python train.py --n_layer=19 --d_model=640 --n_head=15 --n_kv_head=5 --head_dim=64 --d_mlp=2560 --vocab_size=16384 --activation="swiglu" --norm="rmsnorm" --norm_place="pre" --norm_eps=1e-05 --positions="rope" --rope_base=10000.0 --rope_fraction=1.0 --qk_norm=true --attn_scale=0.125 --bias="none" --tie_embeddings=false --parallel_block=false --init="uniform" --init_std_qkv=0.0135 --init_std_o=0.0 --init_std_up=0.0135 --init_std_down=0.0 --optimizer="muon_variant" --lr=0.00128 --beta1=0.95 --weight_decay=0.058 --lr_head=0.00169 --grad_clip=2.0 --warmup_steps=0 --schedule="wsd" --decay_fraction=0.864 --decay_shape="linear" --final_lr_fraction=0.0 --batch_tokens=[65536, 131072, 196608] --seq_len=768 --doc_mask=true --train_tokens=1175000000 --steps=10095 --dataset="wikipedia_en"
MLP neurons of a small language model. Each row is named by its layer, matrix (down: output weights) and neuron, and shows model dimensions 277-404. Each number is 500 + 50 x the weight over its row's rms, rounded and kept within 0 to 999. Numbers have three digits each. A neuron's up and down rows have the sign that makes its largest values positive.
A block is one neuron, or neurons of one layer that tend to fire together. After each block is what it responds to, as a language model described it from the Wikipedia text at the highest values.

L3.down64:581500489531438514479437532555507466578556536492557531511510534531464404498476509511540555505477414371535446551541508536486612499451556505467466507515461491494480475562533376603502444569493515496543458449532488524431467549476500519462542473469611516536510562603477477500529544508577520474545504599650494549466452494560495517528517489504558554542506440451495534480494467616510487546444
L3.down759:511460480552463557439385465490543460492552526461460518364611410474355496519465565475431475520544454535466455491473448493548573490458552486506471459478458514498557439545533477505452492442465370467494583527419495438640477488466517521496461544475534595555514431472444519427505560529458522514507468573530485443501502438530500476585536539491477508477532505438513456543596501597512459486495
L3.down1927:506559473480554564472538478468437405491456516552513546440523364472394524581478487471498484572461490466503434540546506486561464513509481441472484584439525503588554489450524540504537507520644548512494435492519440447453555546527531525500563531464527499515486616583463492520440534455481585475494514431404424426628482588500423515500478525477415419525483435484478435515543478497513514461577
L3.down2094:531440467506471513462483605486432486489619526458565518554502460434406507514508560521441376534496417446402464528462568510489498542430506489470478450443504439440538497522557533490504462521435528408477423486558523428455413518457504512530473501438589504546554489511529404456412580494423497510438443499485481392416528564468520486415532487539484592573598497556501561493518426544554532504440
Description: Two-digit number pieces like 19 and 20, strongest in "COVID-19", also after "Under-"/"U-" and in years, percentages, vote counts.

L3.down1337:509437498558558377410400407574542424509490546461512533508463472503511618467515511460468427487560492494544535471591465482462478511439486570387460548470570549472485627530455492470549475521484470519445453466481552439475510515566502458443487557483516534490514519543641456493511447475566547603464493447562432524494485530544439586505490516431483595469470450548479423523431428442607518496450
L3.down2006:531488479469508373513504444429488596502521472468507518466497529519424416484454535530441441530529550509485474480501493531457513490465567448497595541502478433516481593471610481532555456422432492497507459517410455539516523483380492469572602450485467487522540448502470498566513486546518460462535327370457640542577508535565534476523475497596496417452462445542490530595502441475397471498486
L3.down2048:544492526610442405398509448435534394504487400490542587534553531472502560563510499576525495458509456502609474538530490528590426498592499476467413634406567457460508518439497556444496604519520437559454466499513475475575487493465483541441515411495422560486575505485550476631480465500567522615518538525496492502478476553494469521467484482467455486483559425465441469544424538393464512452468
L3.down2512:547518570530555469547524495471487423439485449487478448544528438541504571428526481535464540551538418517533561510420420465560482512494462464485409578504573474486480491479513642466444535533511402420531410596442501548441487447557456495529468451528520598496511533449508564536461607536489582519601534598558597552565479530612444466383464554486521425468530546502541421543545530466540480401515
Description: Adjectives and determiners of size, amount, order or newness right after a/the or at sentence start, such as larger, Much, second, and New in New York.

L8.down554:517451517545553456461522493514576511513460570503464506487523438466470615434463540544498436580447456510585478497552490494435582552510440447546532562424468507523447542595509479519561430550478472420486508421551510477485526535501544434418546416502448467473466474489476532441477534528551469441430565459491502485503465581472583492603509492437473555459529454467610461413503598457493468470494
L8.down935:512433569530474479488465500510493521540481520571447560498462495405503437515549521455471516340557465420515477436430430568538502488466501447460536421454630495501518519464505586481553464448455632488449402430508429475498579449553573522545544371539571483420461566555554514488491561515494531494558625456533491503505501457478488445566444523470545515540512466431555465469569470594575484406471
L8.down1102:557541549495615550408426572571425517532480496498581584492410485466544497584532503516434432450408488540459482460459450486576521589484541466472621483432516473456528515539455493559527582476476493424447575564482505545441553520508570435526547498556487548525503515543486589484406487480530490512536511517579402485480548422523507561509433553473419527388536437438554512491541477446438496510564
L8.down1205:428535422507475509497480558540536480474485515521494466495543564467509485505506548471458503561523514453423474525472433509477531492534448455495476652483390507446494477539484601505489478483539494528451570508539472492526491606538449479488472492509536520496485538505521406582518607483478535493497498569401527535534560512517552484602474384553519498498460618568551462464452316509560553493584
L8.down1251:503479513421524420427492470502381523519630506453460544499525474374536507501432465414485487529548460439505470447449395474421499506518524457428493502497540484418478525459446419529601450462504577600446440422540494506577484507439486480533501507544490498498501401438479437581392477573544464568570582508541367495444440451534497470553481481517427606508512432479459408426457429422445437476511
L8.down1590:586496501427516494543448476571590544422477586412437541563514476490498536431514550493511401454483551511492483485464482424549521477565479523456441483507523519545473466426491561524617523500488468432410500530514583546538565463524438572473472565494506490527425439549514530469485628464512537551443536429548468495460468480508566561573519424570471502489518522439580417437477470468513489548535
L8.down2450:437451588500531459514450526543521579488593415450506453605581525548443477503501473514463423474503564524543496485482485472461595505462479483511533545503423454497608562542500470488617520546527569490492447508472542533554461517439516493498496404462435428585493521543482561489466610494437503533512447547497479582441510399526436583501539462516496410503448471440433551558501543528520480485526
L8.down2458:519422423410538521423497528557449492463493522506555449543517520454528501483486506588539453453599485537480457491456459510480494500499606465389576507467526451478488521564589499534528460390553484514545545523488518562500487480428423477489462432518472563472517428527515442471499548567419505644386520473496432503369538466495489466465499483544523506526547541472504537392505455531531509510625
Description: Mainly 's or 're clitics after pronouns and wh-words (she's, that's, Who's); also the right after was/is/were, plus some mid-word fragments.

L3.down295:555553531463517583530557482468478499520443471478549488502396509475520484488522504481434443526559446566545503502525449577524397502477482446361501506480494500480476562565500529488605477538474500511594541486519487479522534515445488479528511448512524474487477473548494591514366371388533469450457493506459548562583504473613486531581541549461493523421495552541513482497481462515488437459552
L3.down1649:527505521492487517502489567493472521534417608486475495500441531569484535624543531498553439497532452509486465459518402511543561497515560592403473490524501508419517487426463524439466460523545495482573523462490495565452473488589429452570471528599573541414503466484535545525501404552507487547560517483513493485460540478491552545416428466452564489559438479551620426524515507480526462552464
L3.down2078:511500525530539498530586548466462528648502515461523523507531472537476631533516527454498362545462439535529520523559482509484539421456518447457535406522492403580424482518529523546526548507456537525518488430508516535486536556521529458498551533472527520480501519542439496519575487572486570425443506530525460431532519497544541535434437514501358473512460512509540498512518521535455417468481
L3.down2511:571494491493542538510584501496454563531557461441491530567488509499526444538416463516536530444456465553539494534547450469495444555482447576498470411429458523517516530494517457526465557454521512564529544536538541564436459437566542453443399439502522555419525467588505510514522427476495499475556467517449476371466531427501422494435445546407501475507512499487423505449462501594528457521550
Description: Words opening a new clause or title, mostly What, Where, There, When, as in song titles ("What These Bitches Want"), "There were", ", where he settled".

L3.down456:490519417452557587418561453517506530434500500491528499411528524439441526498563551560474473502563473540439438444544464450583423507426545532397526506601520599440473455584527507500439473489368484485490467513529480493499495491488493507537535573463507544507502545466477512562418523464491570468523517494500521466558512621553538469460519497385565561436531482472450541524592447419508539458465
L3.down662:525496418559469451541486521539416465514529400537436455500453480529389566489533524471469447469540577609479535409520411501503530517462454586487521583530527435453575493454485494416504506477521481611576547499430557505461491539484527520478531496567567514529516540556618523446451501539483486525460511520440471455491502487477506540520582470507447480483489528490455527480542528442522564478497
L3.down1574:509578506462450412462468478463373515533563422545402525429404510512516471401594450553528525557455491449561533507550498397423477482588505577606465537501393547504549512531432460532453574487437583506459483499436589446488471567516464528548521482539504536482410503430414649425516553470476492576472512479589433475457522498509514431539589519461454459556511536446480539452543436515527479425436
L3.down2224:516510474461485477455502449480547425499574494479521525484504456448532568424515475455586478483508477554457539492469496513499440424551483555561533485550380500499461518442603545531474447423504492558503519429511449451477399445536497515471566523498537435518544496498501479511481536562502588449517443403522427424477526540464601527454612476508504462547526515514508558498595425476392551501342
Description: First word-piece of a word opening right after an open parenthesis, quote mark or bracket, e.g. "un" in (unrefurbished), "s" in "significantly", "der" in [derivatives].

L13.down787:423525568463529479566558428495494522432492488402476579534506430571525533532515469512399539562493541513385491415506495509419432502417547466447431476532509527549426487566479438435537542535452553463476437443501588446516469509452583549475403469506498526500570515576492478473446488443474490355554510426565537462483441477495567549400452611464559432482420548522533492446496465511506430491496
L13.down1616:536540461500470502534489415429450446448552505567507468493476498542547436550461421377444514463443453545441442534459462519483480478477426502457453430515411456447525524534459456549459495516500530523535528599477487473535475522484499536452498467555527479476462478431602461541559448536490349449378504523508459604512544500598607449473577470414523495499557540527521405546531466524508551591439
Description: The word as (or As) starting a new clause or phrase, typically after a comma or complete clause: "as it is well known", "as a fortress", "as follows"; occasionally than, for, through.

L8.down2:453458501456512491495539479569510533458488426434584555491576531433471507530551520449448565500491574455412521503439498409465534440523569543477516473509501596503524541516561522537547418506537459674543586523542534463466486501463558504509550463453440425506489537456485472545462580537496436499470451480472456423496589498550444532487511457416537555627452552483494479486459531520417485462648
L8.down198:468539455513599497427494429418579547432559485520412394460458517476584427484419541445497473482457552485518489376436500446507410576490550455535429484537494491438505560505480539542531479560422506419550473522545440494445504533504406459567501477585499428519515416434529480545493536504493438544546498566460512446570574566460492428527475373481504480522508426545392495460518483475502506514484
L8.down249:539546457424400524509523510549507524517502445502528373544546545475498477479541432529378448472498598455577551526603484462476481514469470508508434480425510572456508527522496484480539547517503497539521453533575547546506425554525503555533431537520484616457452483592446623376473516492564593461499462512485468457482466500495493494557493493535565476528571484530515522469411597522505428507559
L8.down576:464470508403465551473552574438490477463448535485503503402527462432401509422593492531490523516437529523485553594512436537534515490474445493454495506495451566538507512536512493428486526501470502473444509573476462479506476457483433422522540463517478460536420474504455382549408535576562477496497517543491513541525474551458498525449476467498409486465528549426419475524539449515544544560460
L8.down602:499573539500497542515525517537415517444561504497451502507530550475473479530487484517656587401508472474488477523530524461572438569369511553516540461578425483486516501505517440542448452571539440521616498440427539531520501505439535560487476494459585489509489449490526454504417571505410523455531425458509561527510550553512562450475507509512559561474497441462512422370488520423534521486492
L8.down753:460501484525431498552486442542536535568370471431529467404594428504423609570463484453579491517510555484566522494512512481476521475481458400425476489473488496489423487575524512596502550566573486521497626496544405568447486502572494493496590450569453501528520493573487558542494514499578462467496647431485551493495423501573527511513386545496377555522529491494570540492508472509425510503481
L8.down1397:485525431466496500554466595464540531424541386458436593428503469480534513489509444389548519510482455494554421498400428492458459551486442564434464531478497515444584445522402515559490553566541594433473537461595475521453459471493500550431484538491432440490534504507533480575486550446507508438524575533458492508486544648448604423500531493441460454399473495605494491520539523541559548419593
L8.down1985:468453486435498555499586541523561496471493426511558558480546436521499545509435513481437515521444479417517493528551613535528437493519526460526537533495503519519507560503461487545587526530534503433510533548511495566535543556541525450531449578568478504552569521404507408443509507499469619466536525508458616552556650574491419527397523486511542438448520489516508493495480321557468482504404
Description: Words marking time sequence in narrative or biographical text, such as later, soon, then, subsequently, finally, at first; also scattered name fragments.

L3.down1482:577457536531499488541508450582555491461528474448515475481588480493429455486476492495605487458477484437447447478555550428499535492620518489479392500470572487497420444491504494540572559498575549513537502490518338525515442580538398518560531528481547549545609450448445446566494472476529545472519484515573488417489563645513419494517519505519521431464558541521467547557438441562500559493492
L3.down1584:554506546552466539516554509433577488510561460456556583521552547505483556576473512442560525518545481447510544512451537427472474468517503577562482497462494550419562516533477520509507463568497441547594556602529516531546444539421487586456448475516440484512453487468507484521462400510541531442537506465615504610481652440552534530528438572486495541551548518507507546484505480526532494469498
L3.down2031:505471446499496481507541532500511527469511553404597554483536484377539545502522458449559511436546515580543475463527515531473443516451453520472403420409475498472487520524431466570486458476539477602543545565491518545512425469570429543545441531481449538466525489383452533501448513527488466474593618511536496561479493551481481460411503437413547476449629462443505487469508505549456458483475
L3.down2328:550452463516433539474485430535582524443553467437548471578479491559603533541532537492528530542563467413510486440532392501592501529549434480487525445498509483372615443490501459535440502436591499647518582557543495509591488503505431540458476443481463535506514418494561519452458494430469464517465582430513527516483532559458490415578546544452448471501533491460514528513557480508445479485523
Description: Adverbs placed mid-clause after a subject, auxiliary or comma, marking contrast or time order, such as instead, later, then; also scattered name-piece tokens.

L3.down26:383458475481442460463413469516481571510474490510552561474485521468486492528518475476579542593381474491523525409543467533451496495560451466515619585412499414406522528477370357491562507512533499540498493558552545514517463513496483498466521511427495451558540483491453516463434465498503462468511531552489465510505481493439604429525430533522577483491504468488594454480371483516544494583493
L3.down580:386519502462535423449467550478469413422508576504537568464485533496520490394515468509534578586474483539569355566497465480504552537480512562495470498489499512506576518512446476497568450467494516469491618477474551506470518526455540479462471588479527489467471484534513467501477553482522491499494504481438534516492600549512620499571551355487507513440491543545532536473488500478539487546444
L3.down2057:530573518492542470517574527530581516511570469493543505507593508508583520525469421528521516417508502529532469504578534535561397495540574520515437515444492517451456544462488478573500553467486557527554490564493479575536624486517602533475538492509430507505409526570577369556499484531516466526431460606521417496434475583471530484517417506576505487492493509498509493472503447473522472520603
L3.down2530:436536520537521484551438550533623436473454527489460521523497519447499472461471552509475569489502492464586449462539381516472532521574487507503610420523528478519480463537494569491509527587463532524428520528544566502483522489544431513464558525557459429571516505414576522543481552497535447452570511475483478515487474526602448436461567508489526547373574369441519564412553451506529421533480
Description: Modal and hedging verbs directly after a sentence's subject noun phrase, such as would, will, might, seems. It also fires weakly on middle pieces of foreign names and titles, e.g. Med-ved-nici, Tr-ill-ini.

L13.down803:515410561484531478570515514522454521482477478514482514490493384521524492595517490506485559478516499591569487512611508459503446556512482483452483402515414526515487542486432502471468630552513562564522535535522513538469500626534419534579455492534505384545587394417526541516487526468423435489479541537460511470519454465501512449523459447501542504543548568508450475456521575468557437464571
L13.down1870:494481541509485571499586485577562537599506455445397543574564498461526441518480476454460496559429493462455508552515521490567534453421408402494583454506461471531499418483421578472509537470480500503488540466502476503524625558549482523515483595524457387505424536571541442475413571467475465570508486575527568502510513501432459518435502485510478569559562495537473497576485567430521477498453
Description: Final pieces of plural or mass nouns naming a category, often in lists or after such as, of, or including: insects, snails, bears, traditions.

L3.down1340:537530504438461430523467471448470456530442565460524445514508453535593479493507501510557529565514489506516465525457510484528526493552523569507521522552532522433449583623442447470535526456422484578587554511466412490515483550472480466523616507524483473458470559562459435487491440414487504448423572465485455500528558477519457488473519560501482494551476601530534469510520522559556516440613
L3.down1731:504546470520560516410420542577609511483514591502536540383427444522512506492528521426479536449570500452482449507552526520477526420599514461512439490534440537469614524551559481447494515582536525399482467450504557361533437488460551477456489493488561390526522595518613456548534548482469416529509523418529504470543538420617506418496510440508488587585522570504563519546497485450426450448562
L3.down1931:563499468515550510421567563398569531451539426393562498624507468451462457526489433486488505548563522591476529513536505496450504513493445550543560537456505497458445427451522539568429515492554552583488548526462408536509527523518451469479446551564494470537490453401414570423505461531524526618465530533508487411580447574551460459417526491516561549522488508497485491470516624486491537503538
L3.down2401:597457423466553462482478566510476449509531441407473431445514512589598552616499505476537515430499484449443476536496355453524433468464623427486526451513510543553547562491522630483468451495494468623484488499435500569457530423616546556511549638440530473521450446494495477483445422533521464488575401505618462532481507560519486555618512509469525506507497514580556510453656539504482483365500
Description: Short word-internal fragments right after a word's first letter or two, especially "in" as in qu-in-ine, F-in-ance, rem-in-iscent, Tr-in-idad.

L13.down2222:487540513567422505510504514578516547510546495549451487516521500422468522554473463404528502531421547503524465481585542516462432505521477510493477514504528527510373533596441376638524522447501448457556491533479477534635508564574482498516446448555582516608432442494482508486453526455458527492559418511466470507387534595483507568496435588489454535500471516468557442557519460531488446424546
L13.down2506:519548530462528468548462502584555501555481532426489515493522536608457525407451425471493455501488466667524400488569550464492455560469589492527540559538551555528439475533426566549528499510508452495488557444520483482480552517401394411555482590517458444452524486430556473487597549515467498503581423604487469511423584452532541542473533488518524545537550414531520482547478543558461584437560
Description: Words marking order in time or place, usually right after a subject or sentence start, such as later, first, next (door/to), previously, re-.

L8.down362:489564479473492462497559547488469522540520426548568546543529362477565537491531585599519516529449519517498486545519574484513520416579507480531497510456374417510428493530507484450421479506453522487521496453525399470463540559482384501538433491504552442429572434578405498483405531398624465496502614554499512451419484518570523466530432388383458465473521506474463426472536513450499546504460
L8.down545:537385475539501531504540593487556526462540568593497473504502522498548375539488520536513441470457550397501465523493483515549461431525564512556548434501448570465526458458494622461481478567486465548610505455483464567513442443450495465545617398547477456580445558484487499529475428505556408534552488538493506437503522518531487564518493544424544443491449486571489532459465543526513457505491
L8.down920:469434503507503433484580558489447551528555446455527534464494517532487393530567475435478481575536430396493514477586412555471569405556565639512551535553492486519553451593511488558521624463564463570520478474526483539472459532477589448554482528521576566532477574399490555421392455444619540434468418545493452564516484596467588514480502534647480540503613409496511508451498501475474532438389
L8.down1101:569630484469547501437581470494472447541538400414627551491414461432473524508496561525507497451529650483520463419485468528502528559538515523455505528523459496514456519448463567571397485481523524523476546482432529557436508500432447629471482488567531488521521558552416517443514457498491573562492555516523541504515587541567514503487649485428478567550459538515509533481441484417610480505462
L8.down1588:521468389549501522468552561471493506459580469436494429488457472546556472469433514505422456467462476415517457409479435536499468472511506416564464455485518577539486462557398502504471539550515489451472383430377572564494564524484530553516489462565554488552541523458420458507561539582536526532458460483514555441484480551525559455499555470474502496509482517575579458483503457555564536473552
L8.down2324:538520539429529444533384482503491516473520420409487423428495491495499531487613528548453456487545389510559589486481459478436459499469463582469473584523508528472477461523497436496517451483471452464409469576549458571423488477521438481603559484453393544592490490475500511533478417539349516450389429507480542523457400534560481561564455479428466486540469591603538518482434558461597474468452
L8.down2343:487486397537485559512488549448487445476539529501476447543536440470559385537476490452447414589461534459544497486465475536428525400498586536531446504493450508514514460578491505534468435524628468569367481464415456461462509390550539467449492517549435476536531554557509465516525525558482472415597536497505487504510405465573469470398475472486518559466524509602538494546545415466417541546555
L8.down2528:545581509462505482461500411537543488477542461423435495576500497461569435487481513501454541443598428399548549424485482492519494523443567503398464543487584535515512525477518431487515525539628570444501496503510575496497474427440503492449519470495506573488549563588535547552458474475508481488479477577354571556478454444550474406591459507466579458512527487495475519513517444582456436563381
Description: Dashes, "to" or "and" between a start and end date or number, strongest on the dash after a birth date in biography openings (1822 – 1890).

L8.down433:475518417470463499574453438485471586564530511561477540482449505489489524415492503486463572495502516531518515582541538467509513440453629512500560535532482507468429459574500455501454518444518606550496529491492484436587463543439463560511520535478529560479444546516442517436430450523629529497520471457514465458413483571489380494498446496539517568507536517615473511537570471531586482476488
L8.down902:520475405542460426573400523441500536442475521422439586563487441540524498492520580526392510463462488489481475542559552391547470483480531469481435403559484553588524500490599535498455540492431447532619475469614495507526480459483483431474410522574502448479531508460496466510559431482436490517526470577544508396569502569484513491467460460423554547604465543474411435493604462515500580594477
L8.down911:481420416423471469510468491514496510483583569581512485453442491394574530599509561513513466452431455485529504519441494459455416467524506452445502596578491474542515455564426478584386594514628537531495565462608612478489531494521541531515483403433544417456498524540478526579389552517526572545509536471605466487539512483510477518556514517428450498558562521508544572556493545511555454514547
L8.down948:563511476494420540488476460476524414533530481518384476523521490501447480483494568387497598560609473589486457532529463533438479428495550509469468494523463555475457475458477411488539514523477524601431550466462445542497535534459422575450513407574497506452486433525388520480443470437438499488531568520524587573508492497505430595521529488514495475617511464624492408523573502531622468540416
L8.down1175:567462494579580450511562460524562458575387530525459451376516482499474514546481534463508495505550498533455464434468468498441458479386456470466613388549509558502484453406470496589474463491504475498402500466436476493521505442426432502520487481408444521535508558570525578422466495566480555450466641587525483404566431564392472518538500555475549473522431498509500534462471556497443465463458
L8.down1328:497464507480429481450428497548585539429554512461469412522448422398545442447536546487451483526435534409534440467456467524439500462444446521475459564449541540478498470458517462431552433517471502537427524533543431454586564450429427500487478518508451505469514565504504476494481493544420512478526451498509492526455540552538541531500562496503599522500496529586521498515531548499448493560470
L8.down1994:606493509521498523479508550449429495503496486569606545510536577494436487473532503464448622480459508516554532523449581386426449481451511553586499395543462494532487431532447422514583503449491483407490411558493520468526536466551483459551526602546428515460497544560465513513515452486630529474521475509561487507569455507549585458495446531521548461534655512525534535556403428473475531476517
L8.down2075:548301565529558532467603515541529542480585545462415485513515503574494501595460516585491491522489511418478391487487532480636367511504453445517496444539411483555523544481476516455464517430489467585454502480484515499522619519516438583513489505501477475482427550583460472422520506474496478526511573590515518430505511475457548440427548540462577527473484509488425485528570490494529478491424
Description: Word-piece fragments, mostly a lone "s" beginning a word after an opening parenthesis or quote (s|inger, s|ometimes, s|chemata), or ending a plural (podium|s, Act|s).

L8.down356:598467671488511481487470464510541432542494411546397528549446515438473468494484377448503513543439493508448469429379546534492446506459567461501524550601569446548519433492440463503446461517491564533496462587469472551491549442496551502557523600507465559514455479537568503491467604481469576453538449554544499478548430615498505490455543474495555527479522415430541517485604532510411542469541
L8.down950:498510475465588481448511598461493497547564561489478575469545544515383514532522537492451456573512470454522527476525504525523547474519378442504483530476449483594606462605470457466431557578467514548511525552468558518536492373500556432523477535574494498519498474551492453626457474497452477500522423473447469562468550533525498538521493519425445505580442555563544582616510401439520525511555
L8.down1044:405609449447458368459480512467572542584427554545590494518486502494542555573533486516616400583580556462469557466451443508498570410504496408530483482496572482589457521541565496440546469561528544550532492499496525409511482520385535559404480471483470504545542590457528555424522532427500543485516512485542527447481440516511577525488478447525482488500588546417491485491501385467442497556458
L8.down1308:540455479520485401455579453484491496568439521458515420570486391549538523499491412564543552512439386579420495525500449413470426469472512486529478513536511470444527484634373504418460509435569486432510480526551527569488563447545505463540441505531570501516526435535506504519488507598515454439487560528435566503557414525509475532473540498491459499476549592536524531506493506474475442611487
L8.down1730:592501539517450553477480445459461516564563556517581461493476341558440456578578561513435421506534531548550391531508512465492514449465488488553461594533451546588507587534477457541445523467465586567468556452423529471430520451478470555558470509498506595600466459445586499551416578460578627464560526534465542530501588551537632453473512453504481543540548430436404420516538417478444455523492
L8.down2097:469568574437500527380562460510467520503562566435511516503546427586501513413446428508500431471421546552462377518560518506590481468464535382440525453489549408544499482515544517644541441448508537556507488512521476483540483475420494500568482473472501565579467481497503474554464532415488487436546514553550454481526528545527533517451451546509660581483499571541538540514458483517532504410490
L8.down2319:535525462588491511634423451464484491530414594429456476493575433576589432523514527408443471652565522459546505496591578464542465420461439540512375527388528521560458510598547549523535601434481473411492471399538537555530489632588560509477414534541464484439478495538523456516602561492468545507586497479478482454475488591473549597445578425542583463463548486524380527543381513506466431503513
L8.down2535:491517489392546450439567564485395488607479482482526473487456557527495541550517541499455480499521486512523510474543471528462554488408447556498509458547540434453467473478484505502517503497557437545554580505530419478485450543508507471426483586470457521536435494459590483475532488465586488530574515480508530429519576521554488561431528540544460449508502440543527447573474528425526479495444
Description: The word as (also than) opening a clause or phrase after a completed clause, e.g. "…, as it caused", "as well"; also Up/p word fragments.

L8.down149:453477533641526570537542432527500508501525473496509512538487464491550477569562562566500516504468412461513576557530432461521483483471487516490502547419586518450441513436548437522593498491490420485462512529426522497478464562556542439504521497548506532477506453511397447423491530521448489470465527483492457493481628446478569428479451513474412563607522502419530538543553491526491569485451
L8.down478:527526459493500439504449538493554422493509466504522480531532483436511476415513507530519550542528552515409512599506452519584535492503452544509521451589545470464501478487531513501490487541538552584484568494455485434475501539472457528432583522533512507500584493541526470481507576544438531403491585497489503560436550571449430489486472431494541574451625486503482433514497470483554520520457
L8.down1517:604570463431506523518493524513491473582383437472587489476501513557476516495557503518464553555470499533530436404450512448556467541538510502452493458399496450494412518525507443423502515479538511587495462473572533428585538516463495578416522448529476418482508496512460408528522563500490387560492477441488504550438517544471601575462586471493572549510493488557481527551506448415375526466550
L8.down1601:549500555512546576499492429470470487458483490424493437551506476488441533498505472555496404546468506436525504528488401570455469558529382581492529487561524604505546569512489510563472548497563584633482520532465535548483513540583505536444529405554439467492447496501530482472454483514518457631497478495570429501478534501497457443405552534421524496503501492542546547455441476411489490566459
L8.down2007:529477520492582498448489367552470494482516466552532501503480485430566497483597425477476558445469564492484546436533449529451440540485495620528541474455650566456524361541499515516432494518541484525417545586431540513575548471470443519489514472576553521577581535501463469525434559506490507465462560377407498577550458477534463518453449466425492520504472510575514478488491463455532513494450
L8.down2171:610581451485474495464495477402569528443461548455489493544477576543582556421475441543548537498524473447516488572453474532480512426490576562524419499587499518472556564502513492434459553536539439567562408473470504532542461517513576576520462555465601622421574459382443526462531485502516548511507466551538444529453376463476510481477442519514490581492495501529528517478476493537507502446411
L8.down2239:582485559502531530458560577511606543445572453461454538471524546449484503489518470482451441467515455480565581402487457556445448511525545570500490543497555464469502522540514410435470526485572514476501563501524580491532442492543516411406473477513491541478490457458574519484485483489560512506522451516596610458457505396533412384505535510550389504422503424530475641544468445492487545417505
L8.down2432:470561510563553533439531559571515454555478529500452491610498476455525555481521504532582530471522456602628527555445514556543438474474447502502462478513564464553462547483485465396527590481491444581447572487487462474629438576514506566441560470575439511456588416516479484515445497521487503537483506475538468383584476477469522535409519467320390507480503516436543493472501432460443445574538
Description: Word-final suffix pieces that finish adjectives, mostly comparatives and superlatives, as in wor-se, sl-ower, big-ger, dirti-est, plus endings like season-al, propriet-ary.

L13.down798:509532498474441434508537501421452462504518544511558453512546516485457590498590546545389511515507541624474499536470528452475495535516456486539465480503580581445511551426467429553475426575537527531511421598520442527520460557549507420464488391541500507543494513583517457473428599529455416502487567502548480551482508512473381528471453476521438570461521504605500529531443492434442489421524
L13.down2507:484501412533505425562436523432510513539470532550506481496566512471495508501499555573492673567483435496430516498491475498453485432558591610419459531495513561469562482459488468420461431508554443423482466483534515525532502484488544573546447417468442476492582419477578495582533504453534559467568495482530433504576425432457468458486459460447403523526492383571514639566499504593492511465507
Description: Final token of an adjective, often a suffix piece completing a descriptive word before a noun or in quotes, such as ug-ly, somnol-ent, elit-ist, neutral.

L8.down512:494495477482468369488482561479597516530577522509437580590516515481472502596513490459462470486517416500480530558538624479530477483542508526449493550503460408420603508481566496474464401457547543520474566461433453556460403414585476516423422546462530590494447403543451569547539490453415546482448494501535496523516519383623573528447469455425497504483496534504520532479540474516495431474594
L8.down623:519563483497441462564495510516487510385478443437521497559464488502496431603509547454472487516599500450423506452536447467452530440490425512472608450485596474503532462472456506475522513474576520564481486566472559458469494496567438528384588544516514500565480523479434502463503489524391425600426581381443486576540582491570475512508568454552484525556498466491489497461454594489579562525469
L8.down712:511445459409531435427556506498480540525571524568506466432428499497416529466479508508529547536515442589539482528567463429546483467432575510520597562478516458566496479446529495483575468431557613464519511387489600515522578519583552572419483499444574466429537463595482551430492602493496411524465514425562574522536530536496517459539526524561492574498526593534504504428490516519570462575455
L8.down769:578508462454513532451495546547537497513514429493489536498568425533575491493508448492552466459500497484523435533441470487509453407530489548397463435508414425489533476582519545574471589459474490559542571492527396521512532540412522485485539436426485535558502533507551502409507493487547470444502577490464530643458443486457493509522502525446442461432537508482602571443495550456388514511547
L8.down884:490544535514551643433514526507495440526430398471526526487426542508469414483383494484526461468462492519465442516465446429399588529500533513544469380414537475517519521517507527548496486542435547436476506496468448567510487497564512480466567458605522517519444560409491523538502459554439527609421511548437574481429510388451545514552404466499415577535509381552481410573449559499444512554486
L8.down915:567548472509486478468469482489410568506518485611379465498454486506500389634406491505512478500452507475445468485500532475543537411433470534422499469529517506497464477526537539518507593394487565580477536527458530545452474522557535537402527498518522602397477412548529603490603508518499460490502511490500423394575480465515526480523409464445430543557515490444462450513520570393544476370600
L8.down1289:523527536516541441509534473553547404486453491473518439453492508500549538532567420485495497538515515484496541588438609509523445506527535525497536499454515478528496480557438419583504495597532506473517453503448540501565527553545504413473590389488456535475529516485544492561527517480512475435432472527489587511517562407503557449492487545548521424463520449468424501501512423497547482517471
L8.down2197:619478517578524352477510514468561466529493491560468501500497448544473546492525496516584418503528526428530524447544548431473514486542500412525412513580562513480529528437530366534477513492452500510441516521550496476452531431536543455556545506538464502477570393418444453541439520535472553562586472563441523456520610398587471532511554523474498534569545552577441402498621463477501463504521
Description: Short second word pieces right after a word's first letter or chunk, mostly names, above all "in" (R-in-ne, Tr-in-idad, Tur-in), plus l-oc-ate, p-ist-ols.

L13.down62:477487467398437520509427494575446474433471490427464516642482467384568521514475537446587459527534506555581487493547363522465499535508499478597459501382472423455495447551502511479539472499487593621470541470417558474561481409443545470535357491578565475575587415475390390473538553547437582607560484471532347523424531558482586452486457538481458528611466477478538522470518507579537531592446
L13.down1734:552450554537477560483544548513487386456544547545555538504496465463513495549447509451522560570474511434508457495489559500484416494453504474468458503670515512518467496528495561449607507545439469503522540463469564474429580466506497501408466498491505454609447483461561474539581449452511515518452530529503497428475469447476542473503548575509481505494538513441473466384496449463503478490454
Description: Short function words and contractions inside titles of songs, films, albums, or competitions, such as 's, Are, Not, ever, of.

L13.down359:497562507459480424503492541521405407531514533515539493530502555488498439565433495489443492486478489486450500588503525521506521431598492489440498477430474534432517490609439504457565456431581490470479504458507530451485494454486523480474529439515519400546465490532456574569539544557461412509519596453466480551573531514524395572535433512410496430501443476410486517572676521489615543488566
L13.down2333:543483492493505526479487531483495459497473475526458432536478524538513484502486525398483533563498407500570554499441497525508515498537481476631548515576433581609527469515482555450502399475514538500438441499569505489495487583514450529492497494571534501402545527511510439488484470506498498489530419404576472594494524497482514502478532455500444495491559478457486453466488445553367405548560
Description: Year digits and month names in the death half of lifespan ranges, such as 18 in 1837–1864, 05 in 1933–2005, or August, plus scattered weaker function words like until and as.